Weights of a small GPT-style language model, trained from scratch on English Wikipedia: 437M tokens.
MLP neurons of a small language model. Each row is named by its layer, matrix (gate and up: input weights; down: output weights) and neuron, and shows model dimensions 176-271. Each number is 128 + 32 x the weight over its row's rms, rounded and kept within 0 to 255. Numbers have three digits each. A neuron's up and down rows have the sign that makes its largest values positive.
Before each neuron's rows, "fires before" lists the tokens most often just after its 100 highest values on Wikipedia text that the model never trained on.

fires before: ", ", ". ", ".", ": "
L7.gate53:205172165102134137118170086162087157149083105127112085078069118153182174093130116124140118105159109140101132088138156178194132127137177136158133174104125096089185099129129166164090140185124117157188154124087137063103124128101107140152188143092167165102134076093123130113139102112095169122
L7.up53:157176114141125163149164069151116141160127164104137154127170165107161084165102130115071076093160081135072130166139164100152130087141173143133115090143077161172140068095114106145097078140144111161147067093071119136081119132119053144182159115122124188147043146109182155099108146138137148139
L7.down53:140146109094164149255088151131091119112154075093186122133141100131177113171148122119147119114125172103157117150083082082058158090159118144100081173108132238119088078111129181117114123053149124118121090126157116086168116138139107124106106186142099127178153139125164115148095158145142139156

fires before: "–", "\n", ": ", ", ", "(", "; "
L4.gate670:166148186105127138072029165056129154145152128212170144093073044145114148125147149137157095084185092070152098174196171129142133155120145058161192154102109098169166099105146081114045108106148197161157116098127137136135151118145135141129126099111145181092075132135083129118156081143164080064
L4.up670:138175105102171157108072095160165159124158109162170146167122124147113151032091149107125116057069084117085175149137164079128142100159164131109197197114126173133164135097138049101120100119121092140158111138112144124100131153123068136161078124132085146157084161173125132186159166126133136120
L4.down670:182128132102148115255092136153107109135085097121196128135070136155090109071076119193152096124129139156149167145143126181161104064164138111093124116062087138143163135050126125073138132173170121142118152121154108105054136148106135121140102132119105181124136093116098126158119144159098121064

fires before: "| ", "Party ", " "
L6.gate295:126119179109099182049154120141184114112125121084145117198100085137166130073121101092081120125165123154143136170103109194064075119123145181190107162153127081142107096114108151131096116094178132135151130122151109165143120067143174121062142097112113134145104130192125104187077147136100125154
L6.up295:130117121125120176174139178157145110110115093147126080121170107158136146149170083110084121143131172137131128133147139148114129111138123114158126206085167164165108138116125175150134104131123149142055164126166157127096183122113106171140098203109100157125136126170107099102152137121149141112
L6.down295:162120151131111103128077149110130106146121124101106163141171133144071133255189127168158159200152162168083158176080165136139093097192127104145135116205143116164081173083117109129132095118121159120098045133176113102096112142107155091157144147126111100167134050149101163115147174148108101133

fires before: "| ", "|"
L6.gate877:142137153180087129073140182112180091133173135190112086110115132126165180094090066142111167066092143113094132103116118156115156163122095198191171133120132103142147108066141140178105118077143174174094102154108133168122105093154097131077212098117131114140176144085148068140087131137178115073
L6.up877:153101072126112141118155147091189034094178169107107083106132120080111101112101077138106159083137144152096103155158226079094081174141126161189095121102068130142094168148121143108136108109098151142100055170156174149123165150158092156060138118131093132149203172124136130117115127111168086083
L6.down877:090153111098156129241130161108081123135137122090216149103197100102129100162186089255112142222075161143151091125133137096109162111119129078148093126136109160119094183164185126077115166133110133105153126122142110181068145173155080132100109150106157126151145134129095168114186172133125119117

fires before: "| ", "- ", "==="
L7.gate882:163089138133117151090106097156118141152071162183093163096131126209166104114036106151134143151142120108096142145084123132145143134151142101187175158171138099071152123141108157151062065145145188133122151181078123142156062114147130136097159165133159154143120128151161179178157165137107105107
L7.up882:166155156183108173137149157118127101121132122133168127092104144169141095061138144113109117141104134104118110159149124071137174089149102143117073126114043115127090112176199106146147171070158108092158155097138094131143166153155120136107134143079112129126177169113167133120134158119117098145
L7.down882:097126130097111161132167048144176097138105096097126070092130104138174148141142078200130127168110138179145068154125156112201172139143102094143133127168119108120151107152142122105081129099150081161120068131142068167141125096153121095066158125082140101154116121132110131089137138172140162105

fires before: "| ", "- "
L4.gate893:150121146149094084088080111091180120132159096101159139131128111109152169090110108115043124084117102093124170160145126139148162119158103128174140131088219142166103091132072103149063152088113092146164104125112147146096167158098155167130174118139111161124150129120104147162154102104198114126
L4.up893:150130077119090103165077117163069091107149110128199092161092125111112147083132053102131089118141075141152174107149172114151130111147118134193064130063071144127120135096115126134135080199147101092171134141134128188056142201173171128139128101058151161116161064131115108152180135111149112073
L4.down893:139122134152135161214090141137134132111146138117111110168107155119096146115153146252160106079152116113156141110149135131155107118124151094096136119116092146165135122148117167124101156142127131089131134137184123108110131156236135139128173156090098105129151152185106164133130097114099113106

fires before: "==", "and ", "career ", "life ", "career"
L7.gate403:108150105151138120060136072125149062130173134154103127170120092112110146122148131062126180145123094170098205192118173149143131091126171158132097113119149130163098144165116123092130125097116146106109087137115152152200082152147206129108089137132125141124148139105156090132132066189112155100
L7.up403:165061123122103072110101146121148141138120077159152118091104131139155129155130128173153119099144093164036125153134189102107096182121143138155157104113149123121099183123141146194131123119126123110136161127156136079133137104151088102117147142114111134160056161175113197182161148190130151155
L7.down403:126102145060106069000143164103113127133119098142090143078154129098108088172164096128134160125130084078081172091129084134140158127155135073167102164122115126081097132132141105132147139128185103139137063152148160104163152117132130080168183131161155157173168125125108118148100169097104107129

fires before: ": ", ", ", "("
L4.gate141:166133169106111089074160113117125173157135105162139112121101168117173119074130149152121124115151150083101086182129125149123112165085109131132127150140115133112160120149085135163092142244174140107163095152104125150145032095132134167099116158072097180093135130092162138173168160162140113136
L4.up141:151172120126152193118114060030163159144140147111139094076081136140123163046047159103109157136134114119157149112120149126158141111144128116098125142126133086125169107175126099124109153129155150118090133157151101122113135107090115149144093151138063096097159126152113115132162159113136130117
L4.down141:161116147173119132187125079134125129167090138153119180138122119125099147116056152203140089142122148175105102175147159166139117098109111113132138124145136102122161111107116088093152155154135150148147068125128109179116116157131095144119086146070076189117201142082158103090087120111170125133